config.yaml
n_layer: 9
d_model: 576
vocab_size: 16384
norm_eps: 1e-05
positions: "rope"
rope_fraction: 1.0
init_std_up: 0.0271
optimizer: "muon"
warmup_steps: 200
batch_tokens: 131072
seq_len: 1024
doc_mask: true
MLP neurons of a small language model. Each row is named by its layer, matrix (gate and up: input weights; down: output weights) and neuron, and shows model dimensions 448-543. Each number is 500 + 50 x the weight over its row's rms, rounded and kept within 0 to 999. Numbers have three digits each. A neuron's up and down rows have the sign that makes its largest values positive.
Before each neuron's rows, "fires after" lists the tokens most often just before its 100 highest values on Wikipedia text that the model never trained on; "fires on" lists the tokens most often at its 100 highest values on Wikipedia text that the model never trained on.

fires after: "\n", " to"
fires on: "===", "|", " writing", "==", "====", "-"
L4.gate1329:402476486529540555592486538558519518486590571520488503510459440480402516436501509523526457578454549485488552512480594467446482459492551449452574499540460540441526481602467473509552612467487486516589565509431422505527500518498573568577528514580500412437438481477469495534458435557476449447
L4.up1329:484452466393538507504481493620489458564522478452435465491475576492414535427547498551584487545527443470554511411527535494504456483489584563567430435535513557450558525487433542576490548435429490518461495475479639499422478530461515465510573463518543560560401546575402519503509399535522543518
L4.down1329:465503536483502472483524470487493511501551523531476509541458408598454441456491424508574486532479561518487570512501610459473397510519538518545522357575465491509485418556551382495534497505500523581465478484439362467554457521509609568543418609525521511498465551517478570560532453515565458534

fires after: " 0", ";", " 1", " or", " "
fires on: " |", ";", " —;"
L3.gate289:437468589528456460437497552467501604525472475526480586412602553441551576475519598579528509447484524473533492444495508599494532517531432509521470572448552560386557437467494506528488505449493473548486588562446513553568543535563496573507395498450578461548542531478499588447449551481494458517
L3.up289:553470456499498444431478485565473486477388511464520482428530539580506554418540418499578495517445394565434592545438431528534498501539509472417496437512544469551434589633516549506528506527541462575463494457485457470652512466584548487469551393578430549461480532550495449429607528491498515522
L3.down289:449503479457520521555520423501523455491448475374625476491501518441518474509457545411464525552517371506526487526559408547479568446513500518534458362501538519428454489540484517460532484504543427503537581482430570511442447423331501467511515545422504521433502483505430517488461585532536551501

fires after: " the", " is"
fires on: " first", "est", " not", "th", " one", " second"
L4.gate741:380552550484495516579536551533574518544531528462538571441506510532508586566465470502520461508547521509575575540505499522508474578555502484541569486518510513431569495526455525408498608447589538509497530542502498490563412470563473430403510465501465447481510503555549538469557519558555595422
L4.up741:522450444487517546386458478549475434536673433533430458471540513560440501561492483439435541532512471480497553537501461597516505511459521502443480463525437462400477423446474520470437446502546462494547491491465521491486460475548508384444353590513536583500471545465547534514526505565569505533
L4.down741:518467477402483590516577521462489559499543534429466511505460471412450518496556517471488446587490473510443534494440530572511454527490573449499489549504515557531521462496499483533570506497470532547460549406458495497445480496503459496501510451441494627503545485543570529495579555477545504509

fires after: "-", " Republican", " Democratic", " USA"
fires on: " |", " 1971", " 1998", " 2007", " 2005", " -"
L4.gate367:534468538418519541372534528551487551518496559479537552574544532587632516532466617462519431453422523527463518479488530476471461613453593414497545381538488466505460534475394478390444602512481537442521534530470503513530423491494471576418533574561552451472496460590506464568522468494447451529
L4.up367:473646516517512524423595528498498520468457606487543485457495471437423533469526532523522499405478541546517391569526411448438571442446513480436612578492434540496443547559499489500559419573466487513450475405458548479485498525492482507497493465505498546549431535557431473502481496516444484446
L4.down367:504489463443454605454484487541462518556554557409540512494450471447587446443497521447486498496403434503505435574505448423593526569439453439494490523531490437551620494547491457503479465490472439560488488483471538502469526489416509468479475541529528480431484464440470560526469544458534480491

fires after: "\n", "-"
fires on: "==", "\n"
L4.gate68:434482535503501506483552533529498522547485516460426467469535477425503418512517479537496526542536556531484505516353426574471530536500409566572560539480475445423527478510525480529487545446451437534568481457492441474453501504437519507553482509489564526479507453485529502478451503473533422549
L4.up68:552543511527454465408481462568503468481475426439512501558426505468553477511544535517444566404475494503528410478400565530562407437540500487564487563477480545490521575496492514486504500456468543551512469496575536450453466501499455593529555567526541537444476573479452525514503575566577542488
L4.down68:643447528478579507502474554524479572564532469508451485465452529499470458556473592481524512446518564505576525622489515481457448476479496556497478610544397418528506495551585428554524529513557491575552498481530546531534508537603466484501374509562445493546459497504502514574498446492532486452

fires after: " |", "-", " $"
fires on: " 1", " 4", " 3", "4", "3"
L4.gate659:467554496550533504485471535428458428492576469583517554559400514483548522416452559663484494436493432438547501476637529433526563457562590518517522478560545522545524414436433421530529532537579445491444468461548473480405479499453490471463513584472402539477515496455572486475547477518530616494
L4.up659:447555473504576544442415528600498520542466507499494549609523530503458480500470508449438460528531471464614547481570514517479468513563494466452436436545497544464499550518528446547471495603436529527470481480521439548414487554440479477476528515497482543424441548517476503615444430495570481489
L4.down659:380475423396483527554516569507574635577626518542484514529454489410484478515533436499507457565496526515547498520473477417455517457552504466418410479458542419420462531556449477501512502523498524462454460537553566490546556497404484548496453488509483454406519503463479495417582465467458532452

fires after: "),", " a", " an", "\n", "-", ","
fires on: " American", " Japanese", " professional", " Brazilian", "American"
L4.gate1226:447477467546571559475527515429563499466506520544394460516445515434584575624529455516516546494546511474434525561466435500442414434547464471461633575484492404536488398550525473497563482444519525571502447497563463569457558470521505463395554515484488488428578545599580509523465455509527467402
L4.up1226:523503488459455489471500448456491585489530475530464522559401450478436539448514512538494477561492515525503503462368540522525494548489575543502529380368536514459502474515485484573528506543485500508534367546519446584498460427470501554455410582508459475445407594503571393462444465561526326506
L4.down1226:427466500412481560485475390472592464586548548496424423537467444540536498484513638523549515450540481532529594518500502464563454492506608463496541383509486473547537521439543479438520494473578528513452465589450517533485430470424534563498456502535488455468482531529501507489469523487531550582

fires after: " |", "′", " (", "26", " +"
fires on: ".", " 0", " o", "10"
L3.gate1309:541479547416501514476524521494496515539496518482488500454483558502413451477510442510531549493448503499497474457532470499566389508488499542491561535478462512480433569572485525490498535524515485515478480524439506479495427470400534521550443502469492508497460419513541484584404538519487447500
L3.up1309:423571537488487453549533409381464450585569451544554530508475573416483422567494551497491560547457492496512601569527504640515518491471517531495468480366417458510431518487501469497578463405427584561564514469479497558497509547476434510496426496526577470468508481402485495461414412486396449499
L3.down1309:445568502500414532503474533445493487471464451504434446525478525472409540485492549415421479508568554523568448487473536514478429529530461476466474440445463591499411517553424529469517474475396586488469505554440514471492443540513399552397415379440474478476466596487562565532510540601498544352

fires after: " 4", " 10", " 5", " 2", " 1", " 3"
fires on: ","
L4.gate61:397424604480517552447417552492539483492505473430528541573433530454505473479598463413507589498516483476464484527508468432553432513521414547461552411499549546536539445596432488514551455435626544528500559450513550493413442585523462519586532371465514472587424530545422521489550487520504487459
L4.up61:484462511511473543446556471494498556483536578429529521420401602487469519453539543455593541487549536565484538475540592575481492460576603425512472444494500485542522601484544530578528482443615510503440479514538548450479565496516561491523559445456510497492393455557532446559434556506499431444
L4.down61:555562489542476538480536556568510501417517436450522491555509491492440488487531483453461512516451453502546485509553545512459547370513432447492517489552404490463534479504509473447531466443526599523554454508571523464499521509426539507463518561504405448584507398405517534468486509361563479496

fires after: " of", " among", " Among", "III", "2"
fires on: " the", ",", " other", " Corps", "-", "th"
L4.gate1111:328435549453501454463506581519500515384426508519574530583533502493442446456579582545528523544482469457539505458545531454472502455561442463506494582537601508468519523615394449393472452555546419494474392415529461492509409496486450441469563514508465513495524589456531540608510509536502436451
L4.up1111:533456444567426473488550469483541548565427454532457507481480442611521530610474502486455434527481430524476556572563454526497552470519554478517553402498505420540532642594551415464505612524526493511522456431548537505474529454546536589623419485653499412469481499468493520530456425519406523528
L4.down1111:498554535468486389458554414556505527461471412493513515514541483417503504484587368469476493474572540552591562581516563468528549558500522504519462436440443467567643500525491561542510581525497477400563535522405402532447494493542630493386504444515500496535473556597515547530513514519432516514

fires after: " |", " ", ";"
fires on: " ", " |", " 26"
L3.gate1204:448450452448579429526539491500556444541479416504566509453522493502513419472577420516428546506500529497492317490509528543512506546457476486409498447468408554410516463513489443462524511489510409574526485481506503505486555471563548441565467626562505530493592532441508531539477481440435504529
L3.up1204:418516455531539449470515465549536552468493507510570445513542499545500489489535480441553420512490460508477582479586401503448546442496459498481496596460531489455435541487392480488575490481477579548484473523481446508567557513559639515591510551493531485471466542456545488502425420553588556483
L3.down1204:488415508412419482527537497472428474496529465381545506421533542524406512488427431482452522482466417565558435535515484558490506497516512603448493512410451543474498484475517423535426535467650535439552442469404504474518448462572491491585579510484490544634472502448557472529482509541567564460

fires after: " |", ";", " /"
fires on: " 1", " 0", " 2", " 4", "1"
L3.gate188:490509559559506384511472615437485470542551534607565523525539457507489406541533496581417584502566416541487483423482446475508474492538438493530505468403447496460500515470497488448539526462491445494454479503444474468531569546460557548542360504490512459520426460436507543463500475472466570538
L3.up188:355503483469537515513472493537447437521539549480437492526573512528506512530512511548466517466502506573514468472480546526623434529572528493517513543474498451491490520554517474547514466524481578524506484554561563454478418463554611588500513451607531514493493480556557580472451506551499563398
L3.down188:534522487479542442561461449461550560482515544422494473528472605596489476500496534534366571474527502498482437479467500542588509459455533514486493518513480528504460484519503451454560451515454525431562426415521573513559421495551554422536453486549545534632574530522476578487469496455519419470

fires after: ".", " 0", " 2", "\n", ",", " 1"
fires on: " |", " She", " He", " she", "She"
L3.gate622:589593577495500527517501494567442587561557471478523576466533493537552566527525466505558546621578495435411503607438522584523489411517568524499462442494506466539390509494511495456497530528537503506561466481505569536518537438471442542449480448533488464515521427547554539458556463521618496499
L3.up622:489484517453512464489573471529499434447476458463538387574526459458585519529498503552492551496532606552491518524491511513527528540569503427468611471574534590450452534621444472428449600509543551490439506435528574516500478484492513467489502473567466547554408571568503473496507569589536520512
L3.down622:517562376563404514495421478538435440473487581504487469471572573496483445436487496463385444563438567481501481522524409470470502411445539585439483502467501526518556570541537417519543512590453501526477503569548442615490535512479485486489482564460520515475602458473420522425530556445431577511

fires after: "\n", " (", "-", " \"", ";", " ["
fires on: "L", " l", " L", "l", "el"
L4.gate499:520474495456519477564448573473537592465528492497413569526428559550516382475499498375483428526478421467493607486506420488573598462449537476435566536567460402492488421468477573524501550484568490529460481426468571409588495475508450470501539512486483444421541487533469577538572629506527553566
L4.up499:529477475470407543509484472458528467533515544434444543475568585502519494506549460425535451417483552540541587440540471486536499456487494479439467537496468552476470478466443486523527535418381480618474478534520534465535570493465504497579538392536473512509483505521530505530532483595502523521
L4.down499:464490454442559558472462462482509520454499529433489483587341547410528480485405466474535410478564638436480454456484519485432449424534458551498403458407497571487489472608481499526563476501471543504454486432581475495538642410416473497510419389554548457521466442531453545463496548491521548486

fires after: " |", "|", "-", ";", ":", ","
fires on: " 20", " 16", "20", " 18"
L3.gate979:479565450524446423488537477515559437456517456445541530430466529545524515461589578465542404453414499524552420501552503439537462487463483502362504506500572530520488552517569450438549544521540548521458445492457520498457545563529457451487635527413541464547581525525532459540476482536435468472
L3.up979:441587443485530428528531566527522529448548458481508444482463498557472504610472545520449399458569504533496468428652566466499471434565510550508448518522495476466485443579473460558483500535507457561458530560413514449485600589502502503508545525548437483494455505465542518545584491509533506518
L3.down979:411461511525381382512452578537496556473555524509481483527469515497499512507599525526475456508502526549515524473538536468584590494432468511521478498559507368584530390526500526477518404520417537530470465419518518505413637493496520435608543591501470450488499528495538435424477535504609430492

fires after: " |", ";", " ft", " (", " 4"
fires on: " 1", " 0", " |", "1", " 11"
L4.gate469:393598494504417493470478547453457634504540593511520475415457449470510554568471416457412481510467487497447438549476464586485612508531451507493549516552529505423481501539523554538457506600528461600503519511525476559485421409485563542440473501453560513571416491508501552431475572535462436481
L4.up469:462598538475505454516481490572513477517571493550478497395513480464457412491490485517551541544452602555468481524540407459491506505559506528542496376502536482439477475442500410454519446495570482479413513503520451465513489417485500440523572503476440549490598527498474589431503543514527453508
L4.down469:489417481628484399574566481508516476562544498503510480545498505577522480506531503584502479504529510532530463450543398456532505517549469523573460499516496616521493494414458436486582509466480527541468502451554507485489425442536507532433598462500420555551417440374448542501451565543448468563

fires after: " 0", " ", " 1", " 2"
fires on: " |", "–", "-", "S"
L4.gate1303:567597487468476637477514457562415494424512531533554620482509484461519533379515515495520511472519486480559435468555459568447505472437468578506550430424500519504551579494408553517479518536453457495549562445514427502454565565516388527480507463548559535448516464495473458550538497507509519516
L4.up1303:456511530481580596533489570447457388530512586583537541522448474478570458491457577472492554593508518513531515471486472525394542403528529525542476513524486459473423467518476523511540545572589487539532514484489532565551482496515421442489479499560581534411536485542471546429537518570448531440
L4.down1303:461527492538503421505464434467554484517476442481410499530477465385528438552536479500506468491576516511452496550479542497450557514545478471533500595474530551482450529497454544498387483525447562507414414400479534540528489508396514494463549509513423485413494512493496448481510456529492572508

fires after: " |", ";", ",", " −", " +"
fires on: " 0", " Goals", " −", "8", "0", "2"
L3.gate526:545580506419530498504543444508440507548475484562501368414391511439535475570581466446465449433433561508542533544345518524558487593493416504516508604455526509500547482489487457522513595482356546477458468511492584445485474475445529448538520492535480503547511463615551541377502509479452485480
L3.up526:439524573483500455535466523638485522559548458559514514435545565485584529563495507517414536449530497517506536483473576503547468385512464488473493453496458466514493471501519481570504481514535533490410432448535473554535514513501541547492501517534540463581499510471614530519527552611437524564
L3.down526:468485468564467535409538497531468627514524594521497547477514460511405482461431453473512532513483471542475468481549532512499480446459470499413488511515400534567447531482538533496553452449507536421469482385488559632507494508422478536507559431579471511562480485419510473495464494371523559465

fires after: " ", ";", " |"
fires on: " |", " 0", " +", ";"
L3.gate750:440546533437385519605486521486494519413543443532511520491538458572515541573506381515435575381528423503566461451519525473523504517486494500531531517484502564459458483425521436464490506527588630525494501477463577548512407458541524497550417476541553558468474528478548548489498493527468490491
L3.up750:458445473463458524476490532523502412475517543521537430526553519490553479489442440575536478478517542580473472403525407493506461624551522497443553541489455509415478528465520336537530485464579590536437540470478527510477454539555416495511486542504577484543620457482498569464501542530444527434
L3.down750:426550440538504533561555450446495520454557478467543466503479490531469550497379544529465422555498456492527524490547502514500410421529513580509591390471458454458417540590499481503516480495587455377568417499482522471487496629505449508548505423510519460479532524507516536450528505551566529434

fires after: " 0", " |", ";", " —;", " m"
fires on: ";", " |", " —;", " Player", " Din"
L3.gate1341:570493491477470509431488473480519503498571506507484500427553435570450553470464428454475546440488513576432494489440508513546588486560474502553520592548473470353468497403482425532586535425565531509567499551574419505491409469540447476582514544484574536522575577480464565438476512518496499487
L3.up1341:547507408526561542520434444532504470498456453585456518332528498558491554438437512527453489473500492522588474488584537512579551473466440522494521530486515476523526574511401490519599500509536492527581558482424466475548520538505526534470404518528523510449482496447612474425487516470480468409
L3.down1341:511443490527385444511494478479443476478498395441589527474546542527498492488572552513456502463508430487529442424520534513548537443421459441466507526484534545490597549550460548483567549442543604489618559490546507481541481503484471497507539541410492427545454541509485526523487420469485502454

fires after: " |", ","
fires on: " 6", " 4", " 3", " 5", "'s", " |"
L3.gate616:515506521488491506512475525436565554534514538491493502551490514508458450491612493505598478496476452478557509438501522447468483452610456463450574485591461460415492516450561522493525439394539388532447478490488526476488491498505497446541554602330443388443507540454554400501516458545417514505
L3.up616:499448542478427537600480593486387474559465552446483424562500618486482429442511504475483464531502511499492516562549474510480466543541447523599477497485470492473508523360490509479476451524499516383395493484583543493566471550459513498472479434529449473465505516503494491446495601467572496507
L3.down616:436574487465495574505490521554584440546560567479482446478466506538480541483580442535437443489482501507470558531448511495387542482463595443508555526511562479505513461447536565511621469509510403555467489564534597451585529557532405411537445486457395541533510431406460449501445448514468499537

fires after: "\n", " (", " \"", " |", "."
fires on: "E", "N", "I", "R", " I", "L"
L3.gate1090:528440474535567530475456487532581493460548528445502487503555439574479486525557467601615428449516482451537466396556527505523465559463531470429579559464443509570421449482428531548517532599503500531547495581460481437490502505591402539566579650541461405448595472534469491503578464549509437526
L3.up1090:575556523390524496490421516497527533472522481637513524594511551487550564447564520550407567538553493451513495558548472428517495490470535542448554521518446421551358541579479489570470512497505499528523573463572470514429448490548530551432489431516519456529534564417500586468585527446548535556
L3.down1090:568459514472395567508462355462420590509471458559548525442468512533524503557601496562534523559480532479489525474436443521418521439541534506480557553560447432523490521507519460537421508460590584449640491464395586486497462447557587529387447500444557376518533486468432457403461575492493487502

fires after: "\n", " a"
fires on: "\n", "ced"
L3.gate366:554429501423474460543488506484474517517511440513489578522522507451549485475555527340424404540490584414429471567502570521566514525466498472502487505476521424453551459485463623499589473475555536546517546513476482471524467486600482394498511582503457492436483452577460460493546408479535458508
L3.up366:504507500449465438532566378460522526544515583438500487491519514465493482500569412511450499447545512504501462469499533413421592540438557468517473483526504558497518468426508428479513459590554505574497489478493481448520489475564431515491488479581509548569602437492558473453505537533530535531
L3.down366:501445501560485563519613486488524539404465446491489535384388517509469488454495399475416427455528466508583487568463598550401446496543446530556528493487470482498539505478527528498513507535522459514528531387478471563440454460528475567443506432502668480540491490576490481489519502486417487477

fires after: "\n", "==", " |", ")", ";", " =="
fires on: "\n", "-", " 1"
L3.gate27:418458589530507449521475525448515566521575450505521469449547501551490554486337549564460458467546537472541536542505474514508457552549540576454445586478478524515667508508515545464527440536477500558540575488516579450449530539458573482546472507531542482544569539446476535491435474482446510462
L3.up27:468483508587513374466454464511487542480537546503494418440513458537411564583426607524482514533482652498575591538459501483464473447455593613456525597489493494469587556445464521475562536544474472544476516507550646514440507461424572427528482542481545513582507534392448517435411498504457518543
L3.down27:505496549554515419386479532514492489528556504525452520446508476555417518535354563477488544476535746495521556503414506526524448508454566521506495569555479514522537462505565535478534539601504456542535535507498526458433515450509534494486420498461498480515492507462464505500427481544506471490

fires after: " |", ";", "|", " Yugoslav"
fires on: " 1", " 0", " 2", " 5", " 4"
L3.gate381:562536511528530405561542489460451508549551549398517450539492505508528518563505470602524441468515471502549626535562549507463506462402585467490515497530551468512526593453527522399491476491548517484601431490501479447487507497470527527543593523458575443497491500503585455535447465492475530527
L3.up381:516511521469458387518505454504543568532473443526534569490494414539524541496457547494430511453448491428508512565465549504411497570533528543450540557546611515459511598521531544460573568432465500525455450549451451496538492406542406543447505486592479449475440513450549486532459480513487464419
L3.down381:470484481460398477652521585495505571535497561527474540460570541475513473499559485554480492472524438466445509499495589449574502580498503501486493557515434621509452478503511520467488488504572542520571514476532618518505460687493496518545544443445510510385486454483498499460504555534428390600

fires after: "\n", "|", ".", " |", "_{"
fires on: "-", "\\", ".", " 800", " by"
L3.gate275:490548511541532508466549467480522546366460517422550437451488485593464561432505478458567478491599582532521435593427377500354405518478453481531542521508462503484492519520418452597544457562505562485517482460528437419449443643451408458549418516510508530536501539478554550471519534552472598670
L3.up275:497483584440528416407501481484499524484594490485560460424452487432478449411522514410510552544563528544547445489489391578362511556552477519487455554527449493454554529453519479502478456518536452518542456548539457436422417558385510408533478504452510444447468531438638543467477523450471585498
L3.down275:495502386479413518495531455553567567488522502468474555413546456493506531554568487482436560557433534578642474548408499462381502517528455445490573563486456454469557519545464546504436452460470489528475539496514400519440450552449438530629508560456552538482523534505491558495436442527473540547

fires after: "|", " |", "–", "-", "N"
fires on: " ", " 5", "3", " 4", " 3", "4"
L3.gate753:518517642540461433442424508497576553455491471562471532497536425509427490464454477521578429491547463574539519481574504454434446510645518448506468466553511628553495417617484563491585479469399461537485479558565432467429459456551553606562524538520533524536470416543492466509577486460478445517
L3.up753:450470463541488572473473438565468533513485476507507478562491516525547451509520496499476481430509497479446550541561424498508516493481526460593537464397431539549397531537550497474473466478488448480395564530523461556647448547501537576462498596458482414471554510587505359497505456540519494524
L3.down753:476511543562458509482524573489496473443488529465494555476492468485459465602509510502459482473520543442499467500472546458511463460426479449427505511476408442551450619472546483446508416505496513484479532545493475469502460473513505480441540371518492510469518432567464475529528548567545450485

fires after: "\n"
fires on: "-"
L3.gate613:475413435443497443420490593417562450445515467576437523442540572590527531540452490456496558508371413484516505420526387457450541488430459548504462517538443429521574541439581476483375579558459457489547487516509475454568453625413480499505555455469516545501523408567511460524478487610562520475
L3.up613:486537455442361448459506514510464485456534536515419451488497432522489450474466605551491520375456505487441483527496583502441500543461418453496462467545495451379564443444452526589456515416579534450546555512498478499426458494493416522509505463453433446459482510518523586538546580528480539528
L3.down613:471458435547482526475505579458493482545492510426434547539522518527484584536493480501517555493491437532591587431569453477529465547461458506521555592551460538469515488455563494542467544495402528521490451477446570496456365533443408521507555445563516526467479518496543537499485431531582523509

fires after: "\n", "==", " =="
fires on: "\n", " diss"
L3.gate599:524415550570508546503480457520487414536516516532514528463465527487539447446468472469511467416494501458525479447523468524398433453492527533493501428656451572467516419566487483497566485440446425598476371477465495443499471528583573474502570518539617414496436532618458442495493395499536430505
L3.up599:545451500491509427393535584587524463493508466453475544553533615473489501601470535543440544479444432457500537485551483503434441468453487371482434451490447447545521518446508572440472563548445565504498375453345511506432543489494523446373533465550449524434489514436485531446621599583497475490
L3.down599:614478384555462458466551562435573387480576470534490480500483509524587475503544485357541351436491493522525490527488545575486555513432523529494497493456463622567509522514580584516503411582469499503459446438425500507550483612432503541497494466525644475413517542479472396516570478461572401437

fires after: "|", " |", " K", "\n"
fires on: " 1", "b", "1", " 5", " 3", "all"
L3.gate822:487434517467410473489453466476490580470490544475558433553485469513508479482479424463553484564532476413501517496441383460508425575378567493513535472528459434429501551433491593457503495467458502529440526462433483413542503449430523432535502538580484492439568480530462525481446434584442486528
L3.up822:543511511406469493471562542541475506384532502469456565460482436496570522568453590459569531374468530633493481545510428509503479499544476585494526455443483515479567515523541555487418519475500424530466450491529493421478548547490552547464634435514523374403520481553532459556463449566570533426
L3.down822:490495540595504452443445522520466506466539489512483507513474475544510468485504555469534609458483623505513505427480558558498492536464444526481519470521433452515490497627463556569486475509512493555526563430463484443492473470484460438495492503451448522522553495480451505454568531522454431433

fires after: " |", " 1", ";", " —;", " 2", " 0"
fires on: ",", " 27", " 17", ";", " 11", " 21"
L4.gate1202:563471472493455527483489488484527569456591546493476547492513567509486510474510499455450472459411496606579602469513507510502471561576481459494470453533473507532518504519516487497415454425550528449486498430522517469559403531554523570462463490498515507502508451463552597571576445543485443581
L4.up1202:408506484445443501478525430541478496524597471514471501468532474395429499508499541491520540560434475516466381525540476491468495430542475540506557417550489576540498523520497481554566535542553561505524481521534490491501461544557521512494465513497462448509557521508438561431584492517525520469
L4.down1202:530513462500494509485545485499525531529518480543450477554498551441550557475544474335518451487546477426509451475514418575457516467506554570500505479553423547519440543502422484450506580488490463533565370528462473517461588605409482513478472429545440467528566436468535468546488424528509505498

fires after: "\n", ".", ",", " ("
fires on: "In", " In", " in", " At", "in"
L3.gate535:505497520508467465520549521515458521546545473434514569527479479519499568475542530577476514504493562518463511546489470481490571471470464483468445485506450512502459479591510570551519500402577518486506469450497501570372522532480414591530574495485521463536498456543467551500438429560503525379
L3.up535:493542538437434493462557504507461482487537504596451509512445459401430479536558452492560431556412561431483429436410533497565526489536534451450571529444483463512512397480389611510521412512467405567557553488576476441506495496533505507542486517464479558475491563491499550419514520533485545494
L3.down535:498453446474435523514515471638449391529521523448458473536538490480549482546596471475487538467506536481448504465523470590443538540531509517486504486457436482537488564553411551528529492471510418488575520477527494493525542517424528451477459576495510481423587441516440539470480416509422488480

fires after: "\n"
fires on: "-"
L3.gate288:500449454451504463479502554568645498467451487461517563492460533542474418500565410547419573498429534459585531487526462532499493496507548496499562570535435535494599497434495574470434551506578510399614548506448467446503495541401491519534601498482505615486425450494500498586526350450529481510
L3.up288:402550473539559492544480488458458460503649540468442463490510430509541457518418445504478496549414569499493539483598464423550474396451498499561546508548530430490486505478569426536517614494408547571483428451583489492495403556470407455618467478490481613569481455537576553516545568452489463457
L3.down288:511447464452544476490428461490457412433592533577484406531483462534485521496512419464470510506535460539547551556576492488458516499398501442484548552556504491376513451557590561530465531475595529450504511487538461523500372448475450467514463463569532444551521425506577490526485515461513545527

fires after: "|", " 5", " 3", " 4", " 2", " 6"
fires on: ".", " |", " 18", " a"
L3.gate358:525455455503480509509502610484462506554536514485505505488448522430513451554470455599563485499491623569485467572456438529518477466408541551500505455506555526538509450606472537487459588516430483513520473467436520502503532486485517552493521477571449466425610466476437534488524607586530503442
L3.up358:532408453494491442513486429535478499473594589607480484590456536424574575428508462480591465575491551500533581430580461509533440553612500440536546479532479538453591584510595529495507467479471495498473561554532571521453478533526478531418482499547428495455499475494549581472478593441535445410
L3.down358:592380417487539565531499526424422500460448455433603511487511444490460442465513593462553537531544447503488490511494596580510523544455555547517470483485538521489419550413467470549473463488462524508449523522491528425493588526493574466583426466495500584458519400512394490525381521509477530604

fires after: "\n", "-", " ("
fires on: "′", "B", "R", "H", "b"
L4.gate324:523541457514478550549504420440483398591486578458563490565463518498402525463509533511454588576449544482486535415412468468549525543475487510517540426521485523515482443478507489533577451515551492501421518616439535426470541554577517469422529497522466576510574476491482522597497465490499475494
L4.up324:566488473475446497496468513446408479474504496527537438548530456464566531558429487523487573436467452558496573593499491502546546592462577439625507476575523472473489467460431492531501548509453493450428532480507452499485578466478505522558520501509573512519476540414446520463477546493528457490
L4.down324:422438515514503497471505518464588460479551520517548516465537477460436509471477501515547473412520482540514489561436526453496481486506483554417541618442408534455550595461410492461570530440439515513528506493460509482458481526467501509456448496415482518441465591421555510500443511394507452562

fires after: "\n", "|", " (", "′"
fires on: "-", ":"
L3.gate1089:516514463443532511516584530509496495512501550542448531438491444486474551456470474568467506478482454521498539499554335525494523514486371458473440578483524505507568534564497532533466510536552479457526570536534531590433522545480509529494619473501432522513529470511455562492517542507505504544
L3.up1089:491468528456480501469492435460548568472511417501521482446500535459444389611533487528436479440438519500438535543443495475442455515435347521598487536435531593464547527554432462514501472515567545528570483517529468539490450490513453483493519541464533573612447512500511602533558475502443554507
L3.down1089:533398500482494411485474537555448457459541493466520566446464586508500589505587514556525634560547425491481414570569446546473577566453405489500531573446431487558468502522493527482531520480520518499490461508472531511453438598502476475493392439496595540497457486416467494556471393497491471556